Weights of a small transformer language model.
Architecture: LayerNorm before each block, rotary positions, untied embeddings, attention and MLP in parallel.
Training: a variant of Adam for these matrices, 4818 steps.
MLP neurons of a small language model. Each row is named by its layer, matrix (up: input weights) and neuron, and shows model dimensions 32-287. Each number is 500 + 25 x the weight over its row's rms, rounded and kept within 0 to 999. Numbers have three digits each.
After each neuron's rows, "fires in" lists the words (lower case) most often at its 100 highest values on Wikipedia text that the model never trained on.

L2.up1987:482507494458524498495516463518498515533477527448504460503474504475524479527507505488495524534453489495515468549461540511501473510504467542499487494477527493493524460489481494533507522552533504537476526520509484464505489538472505468520547530476496565513492500483489507511525464531502519533501492542487514499507494512502505504511516497544535491511514523484484522521493526515496539489513490535480501501471510502476496500534511485481497467471478494510537499510516484495502509504554494533452480569519510500495495468490487507460472477518505543534541529495486468454574534488504547504527479486479540500511445476473491536503503524543488454542501497510484495456490504466515444500484517471499476509474528502441518517537460516492469484494494512503520478480487465522516540481506545
fires in: "16", "season", "career", "conference", "championship", "tenure"

L2.up242:494468502509494521514448488540492493528483498492491505434513506473472509529507476519524545540463465506489507461467477474491511474521516479508542499537484544510494519506527523484507550508513509505492525515522518482585488531462488497480509462487459528489471507511505515528504504516508459494503483503458473509425537482499511467530482514524453493526498489505491515470498461490534491512483494502529483486459473556549506528451507553496482489472478518491498504489491483457543497484486498555512453520477485579489500509487510483467521534499486519489514489529480485522516513475532502457499486496510522428524504455468509483548499536484488457506495499508529488526461517518499526502484505480532525518495488493526527536508529557489526515517467487480499504457514496520538498487496498
fires in: "took", "came", "held", "placed", "take"

L2.up1883:508466501471484488516501477502480484526496527479530502478475502553495459525531509531506520492513515486516492555505477507505538476542522499489476507532504495486529494475502468514459495511496492502520496500470510529504447546477472511498559503539460503519539489546558499525448471498448456469508508515540499519504521492494522487505542480478520489495496475502456511527521496521512510462477487518513495520507481504510523463470497502501521521494496494523528478469445520490469468478506478492461507481482507498465503487543472498483505471494520493505472470492491461499528541476533469499508474496519457476536515520490487470490468490492498531496489546521515512471468509452468537488501484463524530492509457483538533519504484521467493474533438547490512499469496499507495479494470465
fires in: "system", "city", "county", "location", "region", "see"

L2.up2493:517489504497518472477456507517473482470498485469461485494472505493520470497481505482509493534463499489461509508469501451482456529456511543537502492547499531499486521470486496527548518540462533478467504503536485434490485503501508486548490522485494501506469466578516504457519453498494502530557481533506526506498514545499496499520503545555516480522527529509515472524490467501501542517555467489466475504490524466545508504482519465478507482532466462515527502467496514502484490507547531542491451528484480493480485494512505498500485489492484497514487525493495482449512502477503526540544475490472504514487485495471553532521423491503529518478492568508512464521472525521495460511507496522502494485444512479478470508541498497500519530523480492483451476490479463480508500471509477
fires in: "throughout", "played", "in", "through", "during", "finished"

L2.up1362:494543492473477523504500455491513527473500503545532519494465532477517496492516500480516511499507504503492515522520483529490462529488491457545553530500522478473513582493487457481521507478497490510513507504486477492473474530518524526501494474486440519493462546491537485547474525448469469479478513524492509480452476482479501538540466524536565534538550515480499513545515494481524521498458474466529512478503481496469524443485485470497490490511520532507504483480507509519471496499506529518482471497469481487479518487505508499449549496565510518501483481488528479491481532472527501495520541506522471495463520465483481479500517525483527463510507512479487504498466550499497478537527521467484516468557432508520515495489468502490477487487501463510555542511465519483499481449494517
fires in: "has", "class", "total", "held", "including", "place"

L2.up1944:462490511465477487482472507493459526540517517487462521466481494524487493512491521466492480542477487540483475519493448510460495545540482502497492502500475468466499485476521561522497457486518481510525533507510502471549483447508504523478514511486491499477514502477506527444514462505507537490521505461466495487473496468442510489477469497531488517540434505479507484523523499461497505472538494479538531486450488530518467491515521531469491471523486532519479480505477481495502488487502483573467491505465497480482452519533477511493540496524507509497521486440485458508518503461546523485486519489511455506490512539526462514501478509531524483502489474540541519495487487506514514526506511502493471457487515465490472488491510540505495552523512508520493464493515485490507464499487484
fires in: "according", "as", "in", "by", "referred"

L2.up2504:524486501526515491458494491466458520506492494490492502471474532470474508517521436495471518518472541497529504488439486472470494501498473556501507486522479524469519466523570488499472488493518512454515546513490507485518512449468507502522467455507477501453498495467509514530489510522481529516465496549531519491476490513466511524519495488513525525521487486479508513520485492494512526511543468501482510551531558512523479511549452501505471478501462481484520484479506481522495490467479458500502510509490501490483485550512459504538479539546515524545494475482538467475497506502513516528484491521550497519448497517490511507567484481568492496542447499526475477503472473509461451484465548506455494483513500466525467472470500475504502536515536503526524500495552494517467488493515491
fires in: "a", "ajax", "class"

L2.up2521:517484514506504507514492452468494496533489501481476499478547461458495520524535468516546491517488524471474498480482483511448484570529517455518491470494481495490504483498459531461487477504545470469485565500513492484511446540486508448490521504542484490441482511516494468516485537481511527500530467523518499495511468503491526502537517533493536495487537513481535489511511523484537502504517467510466504510469473535498481509525471526485498489531449474535491493520475456486487489467526490534526495517499523540458480494522489529493515532489544534545496510498542507532531538473469484499528490452514517463475481519515494499511456520515549491514500507468485491468478493512460508455507536511462467508466510476518510505490494429496474501497530551467511455464493476488498495447481491
fires in: "2", "also", "1", "still", "result"

L2.up2452:478476520472530478478486472497525488460472478484501546483474523477514471513524484474488520532501468518498508520498486486483540504506503464534521520482501507511506485473517493509496474545496485532528477474514458484525506508485534503470476483510479547512452510460490522508443487461460514506498457544494497525507492507483459535516527482499520532481461509504515532514518479510492537476516495548490495508461481521492535484541489489506532490504494477469503518472498480525504476461486484510452525549480473504468520495504517459518527490518527477513550489533484473534496480472536547465477488517484500494483470508445489499457472481496498440547501504499481478436486555497492500486493532452472473469555477479508492463479443493488473516479485521480513472483485494514544466468494481
fires in: "as", "place", "held", "based"

L2.up640:479477527522517517455519492498527553470504444504518527500503494513455448556545494522449489468467511539472511493514467468474526473493484475502514535486489498488480486475491513508485483531484450476513514498533464535513496500461499487485530492479498505501462492486500537488522537518501483503566500508508508518489494499513480540482502489502496504488497506515480487510477532505513507504528507526528475486490544528481456510505552518486526480545458472438502494460504498521453499502496480551477488484515509472500549543497472495536489500469450489480468522469524491530500514520496488558479522472524472495494532510497475476444485515476506496522487495516512475528509459475538539544539512473521496484537444494529494443492507481473517516512495475532529494496501489503490510537487548
fires in: "his", "into", "its", "in", "known"

L2.up1030:471511483469524465501469477504473497536514500461487518470528460579492485475554497492507493490473523494503476511492508511494461480504435527550515494533512472495515505439489493473548500559487518469505486537475461455522512476501526490496509490513507487471530494508525493470524488478526511471492481482445552516492464515480462499543477515516475517474484455525471485557510541518492529519521495470507507496477467557470485506511508481467464484496502558495491543542497525472502503478497474523511460483499502489526498540484511506468497503539552475496514481527477505516530488486502503470486503493496474507539484514512518480525459496483561517499500532488527456501487483511520496529533455505522496481460550487534499520525503465520517575529492488460504500522523481529463459510514518
fires in: "in", "this", "soils", "given", "according", "lost"

L2.up165:523482519516558529520501527540454523518482480501514515511494547471475521488493506494501484542460497476558510516514527518494499519500509560514576491477532521512547514449521524477507539509533520537460523523487471491536525531478512551489515534534493510490499470471518439452509505492480498520537492542485474469459497477482497468510521489555478504520495476519479514520499476517501490526473481509488519490464511481493505455464531552439462468489477549494537526545494511462535502494546499484450476508495463496468505474535470509502503534535490524482492491498515529464466481468482557516532484465463502500527510491492516514512522546508484510451530516498513495492464495537450473523469517483514508462485486540497506512473529533483509488467487477512500506485484507475453498505484534
fires in: "of", "first", "eredivisie", "at", "sc"

L2.up22:473521494504512503462469482521475514476511438542452509501516492529536469482498510482495483521487503489526513488516512499493482484486498548485515484557486515513521507450436537498476483522509530531483551485511489452453482533491513498523494484504517473479468505554485505482528493486486527520497488518489494505528506488493519489509531502491547516482492497454486500469504483523524523525500491529532476513491538493504476459491528505476558494459495525498503495448455495518490476478550510516479497543504463505477472488527502514523512496547516527511523550493507503501511501477509504518501480561488504520481468521478557537493462530509491502465471541509548476471493477512507490497516528507450495521521500549499515528517467516506496531528522546471495501475516514504506483464520515
fires in: "in", "lost", "made", "a", "high", "against"

L2.up822:495533532523499479495455494493500519527498466529480484538503503488547468504513488530524463490483490496510490541482512495521517502500485538477521538476536497508525520489505498486483503510486514458479517545534460498506465568513467459510490470497477503511500473553488506485531476480483508465502518541487473470511512515467493483536477521480500522474524523525495487457501530525513463500512482528520489481498499523539510501491527503466489469522453475537510484488505482456502494502547504513466490548495449445470477475511532502488500492496510521501513551476482468494530516500510536548537483534448532511519479506530490510510482523512506455516501523483533541465421511494499472504478508490489519554496538519494508487525515493516525515540521541546481484524485484487504506518548529
fires in: "in", "with", "career", "season"

L2.up167:526514517486548509479489481484489489508441515502521555500478486530506489527526482522514508569440523532525537524497473497523501501515512511494536518487509521491477511502547549540518502482483533463496522495495524480520508514492481478515543503493519526528514489510457480513499472491481534469541506463504524496452532473495467520471467554498523546449473526463467492532500517523528515505497490481512543480460461528488450501454551514512492452489471542496504490514506473464505473521511486528471477488476483509474483507532544506503488517516466483514486505538460507498479466468519516510531524461510510476509533515494466508500471539540467467497475533499502519467461502562482472531477503471507474515511480464477475513507520468472470501525532518517534475462454477505503464525491510
fires in: "another", "made", "deaf", "on", "position", "action"

L2.up1532:465475551418518521484504488504472475486528465486513500516464490538504490529534531469513482488519495449480512562520545494517494468531514504548520510486491475466528497456537516544490549479484519526544501510464481523490503492495494488534545491497483505494474468504554489473487506468461518489514500536506502546489501466467522504510506525486521516509468492486501527475495480541506538514483504511515481498479517506536498457490508528495544478485493441486526549503537533512474498502494565491529463499523522504475486488503503518492512533543511496512505500501481464503500509516477492505516493493514511459466454540493499456482519486488499492450495525503534502433489490463533513511489499536491473506532486472528493501496471515416451540501505525487504542504457506467495480463493525
fires in: "airport", "school", "medical", "social", "town", "heart"

L2.up2652:482449503510483508496488449520545509495497524528457519506521457517513507526501454491537503529501502486526533486468479489517492523494490538516521494490510507483469466492491531496477485506485478493516506543518494463520524499490499517465481541464518482474499482525503510515459502476509509466532488538459516536502493519493514528490491494478503470518481490479499510484517456476537478488480496524513506503500507494522456500507536557483494446511477468534513483489513444500503474441510489513538501482448520545526499508512500499476541528522513475485449488489475477512509477511455526499503516475517497481485503507470499446527502497516513486557460497524502508557468503536552487538490494519509479533524486477504465555460490509553504483512566486539505505496502490462520493482498493
fires in: "1", "2", "3", "0", "2nd"

L2.up387:474516508481447508486435446521477507545464478545490471508513519495498484485507492493492496490505529452518521488534488551502474518458484544502515478498500533479501533493451476459554501523475447501463503508487468498502466503524494476511508508494497544498493482484480485501498548466500502526523482518476519464512494482501495497516473528549501502545482509474468517499485484489527502490511507527508527502506527539497495470498480494473497504500473546447523495491476466481495505494512535516476483543474490450496525528474493527496502514529495474556523487505459492516490508475472536521495508468464513463497475467532518531483450508480572503498442493472503481523484454524522535498504486503528525552497466489514481485482462519492522495485503478489531527457503516516456489459496510
fires in: "in", "were", "against", "to", "of", "had"

L2.up758:516527509500494491489523471482503473505482495509535494478489487499503491462522479520511471531470510506514544460468523519490463515510458540521518475482549528460507530481491469512469472510545495501524514512513488492500517519484554474518521528476528549488471485540515511510509524508510514522548512554496476525461476525494479514490469512475484503525483482484450529537487517475491547500481478522498481538517512454507530473507505473514496506511464510427514445479498532524517494516518496477493504524510479480502444504504485512511497478529501504545522526516545532463493519525519509514505501549498514473489497473469493492504507506505477545528479524504490539480469534504518442493456464484513496492490489512503510494469458520521486517516537535454496498552490458447522496522438493
fires in: "of", "about", "through", "over", "into"

L2.up1246:519484509471474458517523483466486498572504533485497490507510520536456513491509518515520520491481525500509563523463497520501500503526516502566531515482536530424498510497511481475541527503489496490509548500466459481543507483517525474525542472473488512472497491508513461495488500505532498490511462491470472498492494496463467469515501509502502492502502493491459490488555526518482495552544510486481497497504481540511526455487493476492519504501501546495511517518512510518516494478516526545461484507486490479482536511477509517484510545534517505515507550492491452506497525482536523494482563489507454468447508507491511525547501496514541517465492500492518480524493490469548525518536476531515511500476547479492499529503534475495517503532473523463515512482546518486522461481511477
fires in: "of", "name", "in", "date", "pillar", "word"

L2.up2146:519513551495523495469449503519478500472532442499488510509503497488518511508473482512560492493472512544456458540494464519478489530469503486517507463469501530484534497501493523496490513520499544459533505519498481440476511496500478460513504523527481498488437494518488518493493516480460511502452469528519497462489522526475507519527492482515494500490501516497517535491462506516519532523533477455536515515493540504506496515515499543516486478520471480481530481481495501453496535484566521508536492532499540507513458507470482515527503564501552534504497505482493461534472507485467483505481490464493529510474465557516575507562446535539506439494434486495500499525465518513515511468511497517541520484509527495480468520497509500508472508488493466492477531484492486507450506466518498
fires in: "in", "that", "if", "there", "it", "why"

L2.up512:484551528471498502479505492553527475493496540507523482475500471492473518522499511459528457482488497447516501473472541475489518464483456550519540496506490483482481514460486503492506444555496546563482530484485484475518452493521513500478499484443516511497511501500495515528480510487490500468524492474492500499439523493538479497461481526500503496515478509511476526483526493524515496511505493501523486492517535528448539458505481488496450490499494484479486463464483485523503460507520486508458495516476468492495503506458474498489500530536550496514528510479513501476489459531518515509486482501513489498477503516451483497473502516535528475534517518555497530527499534515526517521503524469485530511482481531514482524447489502535483507514486487494470481506522516515466475431502531
fires in: "of", "total", "oil", "racial", "turnout", "human"

L2.up2272:485499509476502492485477472499507520474525513504507470525494474495512490513496546478493506479510499503531490518511483498491503426533509461485492495537490501488545480535464517467497538537503492493504502481527511508525512460499506507481530541500482542454487499507509507455511513520511522518500472497526497548495504487501494452499525522515495475521517510481493529495477459525516517542515495474440525514452480494505510499462507496505535503504504466501511496528482536489495522529507487537505536484488484506483515490535565507465537484495485472511502486497440500526499492508497528477510476465513516487531493473494507451494470495476529494488470505498504472479475520518484435519497525471469519514530477455514474516488483504485479508515537511447528518488530491506491505497507578
fires in: "airport", "region", "returned", "cities", "held"

L2.up2159:530506513489473478538484490511460522522489466492480512491497477523522475533489502514499512481532497493493488494456486507497478515502487463492485492473536484470543484522488580447485516499499580501515555502492533527511451470484475466503508501479527449484498495513486495492502512467500529502502492528525540526512490505496530480487533539499495549522487490480466502484462490491499464508504481520538458521477511532467528450502544485520481477476492507481503493552488501464524507511542533573470511493474522518492481529451511496541510547519465529533482494527500506527477512493505505473493475516511521475488455563478547501513483507496502461478485519511516500489482499483481503524460514502528467529464515472520500531495455501500494521497540512464480477510515498494529515505455510
fires in: "him", "it", "there", "itself", "himself"

L2.up1072:444491479471506520478486504486492536538508461490506504487508523527471497568508483543513508498494489489538515514538467490524481551492497502533524510517501507476487512503465539477537559490473482527515483495464486508451442518482498500486486519478476504499484467480543512484492492480530513500527513506497485525502525473519484502500493516481488527499523511490510502533496431533509487521534468482519531509468481500500513513502501530487527488498476541477494536510502496488497499540515540482511457485525524538461458516471545498473476506511504470531482502503458480508494513476475540497515509445491490513528512477512501479550448511508525529492444493446509506469507483486536516521490440522490508472522520486530500518521514473487470538502465505487510514487520516480514482496449517
fires in: "in", "often"

L2.up1385:455479475526524539455468541508533514472479485527527516500514483490472490517487515495540482499514528513493490534498477516433505502514495465505498506504512493506487514486521483497534510530465492512551492511511494474499499468535521541469491507527496466485496511488533515487469543443541487482533506523534459506438510461507521524496469494504528526503520495538545535497498460482517550536507498499534509490479526527516511504508514474504510488517508447492504468504523506504527498470485551511500466526450554510511496527506508503487533511523499501472474501440558494496486516530509502540508501500542543487473484493465523455527538498512514523503468479531504505517453497496523463525534476502506484459529545516471479490452496510489490474483493498530487496452456467510497506470494516
fires in: "south", "north", "west", "northcote", "western"

L2.up600:440492503488484514446495466532489510525500433491494510527475461537528480517540509526502522488507469478515503557517494476505534536489523490496474453494523490494545476490501534496475530503462512516532500522544503466433526506459470526504551529489455488510485473520561490478496491467476532484486450500505502525527489454507508509504535494498543537487513456476480510508480479561538484534499489499485479496506513491496488506500496527471563516503445495484521523491541496495475479494528495534519504520509456486502435503494527489514493492523488528550469480467524480482539492482511473510532495471492455505516454514459514446472427516491507510522449498513452513504467472524512520529474467514475504543535537489499487509504514491520474524597503511506511494507559475479508544483488495
fires in: "university", "city", "sydney", "airport", "cities", "houston"

L2.up61:496504504514533494456482493556472492522512466482498505508509519525511467522439478534551523509511554473515455519481527476528459496530542519515490495478493491470489537468505544490505536521515504486514531535498462497487484521472472487487513491521495472505471504532514483537508510494484523495492513503516509496526506526476484474529506504537472483484499502474512528501498494534480459502516448506509548503516509527535459457476542526491517486527502511497523543516479459485512480514535514544472510535470520520506468494543524530508466530568496514479499523462532484493536507482477519483487499456494466525531454488489506508525503485478520515443494501463483482486476496518514510506493531520506528486468529523528464496508497474485484562509550499499463518501511522469469552483470479
fires in: "in"

L2.up1162:507497521481529442504428517548473508485477493467497511508479505476478511488518480495527515498508510508505505498426527474506482489514477524503539477504482541515508468485481530514503480509489532507525490536514509462478491555479466524510473547495466510577528516553507462505505492479525498499500486480524515497512496496511481445499514546518484508501464527485505510526487515536492482530580483476518484512484449492547512499485577486495479505475448525563512455512497506463515475518527523505513481537470488512512480503505511489479499495481495490513521516509521511482478488457531494524523481503482497490507461519476504534534467537529510458453499543482520476489456494532501481552503496530533492537464530498494500529510457530534509477492493481525464534522490446488531536473482528
fires in: "the", "and", "on", "bowl", "game"

L2.up1649:475471510520511517429516516554518495501486539485506517464493499480466470465552484485489517492515494501524529462472500502482506513523504499501547507509505532469519471490502560488475547495468487512528502501499483504492494478477544512477498541498489519479478517554517505494506510518497495478538511520512520494449481521554482493513517477516537492486498536525517507490503506486526520511530491506501505464450495461496487541497509549517534511530489478443498435522527521467545466499533526541450462526470503527489529485532512462499515500517536475533497513432493557535467493521488507547541478551513497497528509520425498499519480535505487525524505479509455482488462470479511475496492525458481519482511456548506498505479481491509505554528522512558482460442502508482501501498481533
fires in: "former", "north", "northern", "south", "east", "fellow"

L2.up390:479469466501503497473478472465491478510518501481506489496502515524475503535464472505541516497487552494511486468480455490499461461506506499503463464546460493478448540480473511509491477516457482484563484542453477460502509449485502537526511523507432485505507550540481486497508530534439473463496514459482516510501524477508489495502446506535486511496447486481494472543528513512481483534513453461459543521530475514493502477449510497456505480494527523476500546506459468521525499522532546518504511506485505511512515494523512559452503467514558519510524464514470527469528515457505535528498516472525496512483467514479484495537482487516505525467525546510501493539454508509520494564510468487511484489472488550533493486507514498482532530488537504492498467493491482464511508469492519
fires in: "for", "against", "at", "on"

L2.up28:526503458452519506518489502496489504482506447502513510501487516520515451548501479525499502501509535509515532503475512498527505504549524490529537512498512506491532492491519520484480533542544484533534495511482504484473461499495516500509507500502503482525514466521503497500517498482470537502527505525492521485527463546477488509470508505535506534507500482469505498501494448497520491525536459505478511458486517485472492490568536499513533486524470495481527473479507536496510512492534497480478504526515463526443470486487478511482524555514541527537461541491505536514468510467468515514490470521524504464477530523520506521539501522523503491447438468494518479522487436483539476485478544506527450509483496487509494499479472473532478522517519542521454482534520465481514484527461505
fires in: "in", "28", "outside", "than"

L2.up1939:512460521468532512497474485531506516506484520484477472498469511524478478548531482505543492486539492480474505516458474486413487536536477496532499505515538504476497524464520470466570468549489479482533543542488472519465455464545489468542522497447494497491506523479484449497479485490486500513480492470466496509522526513481515486469495499517516502458509463509511519530534470561485507532540459510530517559516515464503552491492478523503462512543501561490507519512508475535478489449520536536501498501494503490480487510523501491492524501528510475491512481499467481532474519484543499485534546493530456521465496506494517476514491491501541516488468512479485514455518503495532485512502505481471483519506523505532505495518540512449517518516455516505550468468485470493515516488507470
fires in: "name", "window", "word", "doorway"

L2.up2270:477493534476458498481489449485444512507519496516484527466479498510442489512497512485540451538480436542534509490476494505480513562522481523525511515531513527480501544466455497492472470507501541488486496500499523514550488532514488532474476449491475515526468516514471525506522497516529507508526499477475512495454479493522489515512484520476449469539463509522550516496496524498476521522474511498475502499508511507474530529506522449485488523474463546478505449465463516520559485534481482533503471502464489523493485496509491521530510515480484529488498490443502510478550504517531521497508514562474511523492493492501484459485480496566510525527523535501503488492474493487520529499524512501488548486516493538494524516475470474510464545529491465498485479502504489493475485490498507
fires in: "of"

L2.up2597:524516517507476545462509511499484515518457471489521491493484495519516511487529502432492510523494494476523512465530512510485478468522525522501514463492505507490544545472511496482530512532504502471486523510509462503511513521487488490515491492529490491502499492525505475533496477500525490524522514473501493531537486471579497518500497515567481536484458516517474480532491508508516453505502505490500497516507471515514471461454505461467560456492500514519508501526451471510465478534525503546499523545508484503498503568516486518486517492557520524520478520505485533497475512491478528522504515460495477485488483479551481505466512506513504520489475506465490466503452504463486505519474466492477514527489507554492490499508492476518475514486543511490511516487484484481505526472525509
fires in: "at", "on", "by", "to", "along", "of"

L2.up1142:490483507518536483535505509500531500527455533476521547466503458525504495500487439497531518513480503508494549533482510527464532520489524481549520498517462491478528517483510499501501487495460491481501490484549488485506472552543470529496473477516484490494525508494495487513475496429543491467494510553515476494456482488531516477557460511507508548461492486482478519510539493489492493475529479506492529513464468518502459462513507489505530517481498526502531462507492493498508514487485510506467503494465494532502480547520524484484506527496572504536483488528518481481522472439483512521503507479496515472503496488498493492527507497547523528495476508548488526478484512545517451515519467503511487463535568503528525504478494506468503524509503494495538459478453532460521480476470485
fires in: "1", "as"

L2.up2480:474495465433549510506463487521494519509492480487472493536527535498524485480522516483507468464505478515526515489491524487484496497499547543520554512491513492475519511464497509510509523493522500482524495513505534457473489517490501525506513517512516495500505490550486460532536480516478474505519501493502517439504504512471516476471504539496465483511479475471496490471503475501558510500531486475508490500511494473501478479508521513533513469477459518503505499485478514496532501569517545488482493499502487475492504492457479513488478531494470496517529552494469446455469518454502527512485495474521526506516475487466528519568507500538509488476455469513497519540466503491471475521519548517509539539478512432528498524478502510491530498491498548494437515486480488464534514481478487
fires in: "he", "in", "s", "and", "to"

L2.up1458:510509474521500506476472510516498501545477450538486479486505488475525507514465475508538529545526523481505478496464497502485467490490544514478508459544506514495524501496472512524484489520481489508497543555562473477543499541487492496515484499503499503490503480537491518473515492524532507474501491527480501505549510547526519447477513496513522538500463526521470470518538481470488475493486477514500509505510515466529486508470528546460499512494497487478512517545495503506510486479511468525478502542491519560465470511533553489546522523515464476473493496489517517551520504476472547489557464476522486523569520504474537490474496531479488453525500515516498471509475517526529511516520548544468509486479529524483518517471524508475476495513559496496445447466495476484492494467472504
fires in: "2", "left", "3", "head", "4", "6"

L2.up2621:465522482441498506504490509502498487508487479496504551480480504530503495538555519510487513528465514508529506501515470522487512516508477477495486487487501507447447517479502531479502500487494490534474525489483472500530502482515473467454476492524477540508461479521481545537491475490489517466523459526467486447446515496479513480462513485518484510475483531538490535483486518486498471476544499514476481540504509517491443524521528474527491480489506544514516487501509494518524447491501502536463459518511520522489446501506531517526499534506524528509472485498479461524511481495520516459494500512487534490514446509453485435531472542490478486502463473508511510509501495491520504502466529442507531466507510522540509517471499488503500557510512505512480508513469520526486473428495520
fires in: "took", "made", "take", "takes", "broadcast"

L2.up2176:466487521479474515520479479494484514508489515529474517459529533487486499499522507471529556507502524494534498505503485542518484481511483485555504550567522525507510503503447522489480502523502495510524509493520497464493508495511522488472491468441484479499520541486508509492485546487521494513503485495499516501512504523457477479457491541516459532540516523452459544491474491510514466526521498501532540532463534505489482477540494500468480468516481500541519546520525519526512495518480498517507487501467520516518548512475514514494514466478500490545555495520476498519515504523534537521525486520548493510508518469506461489489474524529473522478487490505457484470468505507576467532515487528507481521517477509500491487478500495492510507528533500452502547460532446510537438468495530
fires in: "had", "an", "her", "any"

L2.up523:481517507507506508467504494533462552489495510469492469512507484504523528504512481512525494497445497498491503453485501489517505488520507528494502468485495515504513519460491517507524503526515491494505545531474510487487514543492485527508526513502453531514499517500476497462501512502500490505482490527491494498479531505492490470492499506483507483474452488490468537515490492518494487505528460507465518487508511502501552485541496515498500449479444522484490458482527459463510506490491523477428503522498529485436534468546521445502511544487472487507511522509510510520555476503543531543481452521454503498495479495486506514522458505514534521477505493498465505459447462517494534512505532475490523558475525469497472491480530520496487531496479536507499517519521496517459491514515512
fires in: "of", "at"

L2.up767:530492530451512497480501441496528509509495475529526474484500513493476526440465514485545510507476522471555479488473512543497492508530517512510504517502522483469475484470529519486536489537474534509532514533495533501519518516547547514503510470517533515483543533510515510545472461500516525489546522496432487501495491511471467549508511521484526473528482507489489539533483497478496512486489518514465531489494547480511508481500505424525468509484480507471457433509500532562511503497483506542469447541469493502510513538469487476510506538546499512531502498450500491458535508544503481497471534531500522490465483524467488504520523514514479515517514530493481498503524478484508480514525540484515502472473501483498453517484477488479478494500488491477505491517517529473486498501466516
fires in: "of"

L2.up439:472445450479534510487470495486547509543497470504507552504541516544486485527498492462501541490500485493522468518480497487484459500534495517536472534502496564474482554511477499481590501500493473478520499473504474486498532500527515483501546507482489490483465531489518472488495464511543490457519516491501498540453453482486500505523481488537497509476487509481548519521471498571501521522552509511529540447463497512493517498520535510512505495520479525486519519499524490528493475530475490487520513490484472497519497546497522520476510527491506492519500442488486497483527550491533520502435526530475461490456507490513501462509514498513501513470514527484473497475480511519475475558507463494518538526525526519515502505513562524486522499528511547473526495511504512491469488493498490
fires in: "on", "or", "in", "found"

L2.up1386:502475461454520505532504499500474515519543553522520507480488504510530522478517450540489521524530504525506554499451460499503503495493507492516519466478474482490525518477554500515489466504487529507503500528455518516501499485501515500529499505506483495521515501521505474533493442504543481475457492514461513520491449495531495474472552490492501500472490508494526499511479464522500502477500503509498549537477517499479488516485527518508537493509544539544476478489508513487518484464541519484482520469483485552469519527540499488521541524521465478462480481507493471541495548471515490491507476496499476479518520532491495526454532486473475525523501461457489478453462477491522515525503532486507489495533500484437453486508518517532522523553511517481516527476509498486548490492487513
fires in: "version", "region", "edition", "map", "city"

L2.up1277:528476529484505516495460488518534516492502488483465498496549520521483445512529492492485503493488525480505489524530500495503491476529505505480521507520506476484462526500482521528478474494430517476504520500479518455521511514520493533458467503521465520530489477498466508488515487509521503519491466500509535496517500497510523512520500489488533550494489507512540510546500519550500467543522515541467506521520465512541459463538527495528527444522487514496541490486455510457510468482488502485452467495443522517527511474475531479464504492501530516533486510526483482522531499457528533490497500465501512463489465477496494517508481523513496489476472550514495497522464553556499468497473504478466506537480472488506504479474484501522506526502515531513509477511474513452510504488477499
fires in: "on"

L2.up270:486520480468501530500454488510493483488540448489498456525507501480520472520521521550492525492462468487480480517527524472502485524460489543514538507510525558455492499468484522477461532542511501522565505509473496425507495532487510456519490497506490485520512491515462532495495466468530529471533478510469515484506496509508472516499538485512516507495491497451503509555494490473512469562507496457501505505488486518559466472471536537488502482519408533514512506474496502470540493503514536481486467532474498471468532485543526512480505537515507528499484518476518481526487464482514535498523515523497487525493449511462531536548476514548504547512496489552544467548459447528540483516483484553507537523463511469487486489492451530521494527491526520469484529489502464475483532460477546
fires in: "in", "new"

L2.up2398:508496502481500504500452536505461545570482469494465499493527497514495480538500444500515513515530530509475474474455519483472451516528508455510474491472474509471522525495523498492488540501499503491496558496489490463511472513459512500517512534519481465529531475575489468509516477480535518498514449463524517530489542496493510481466495508512517555492522469506468535503522494496530483526474495504506530529532475504456474464468563504484547470485471490489536530561525519494521475473523511513429462461490499499514505479457534497509516499525486519481454505520479489523454490538522514478553505488512505527483505485542458525537510500518527470461455489492504515496495507527500487517488527504499465467462502470518514501533546509529523505498502515507497479482498459489541517464497519
fires in: "him", "it", "them", "her", "board"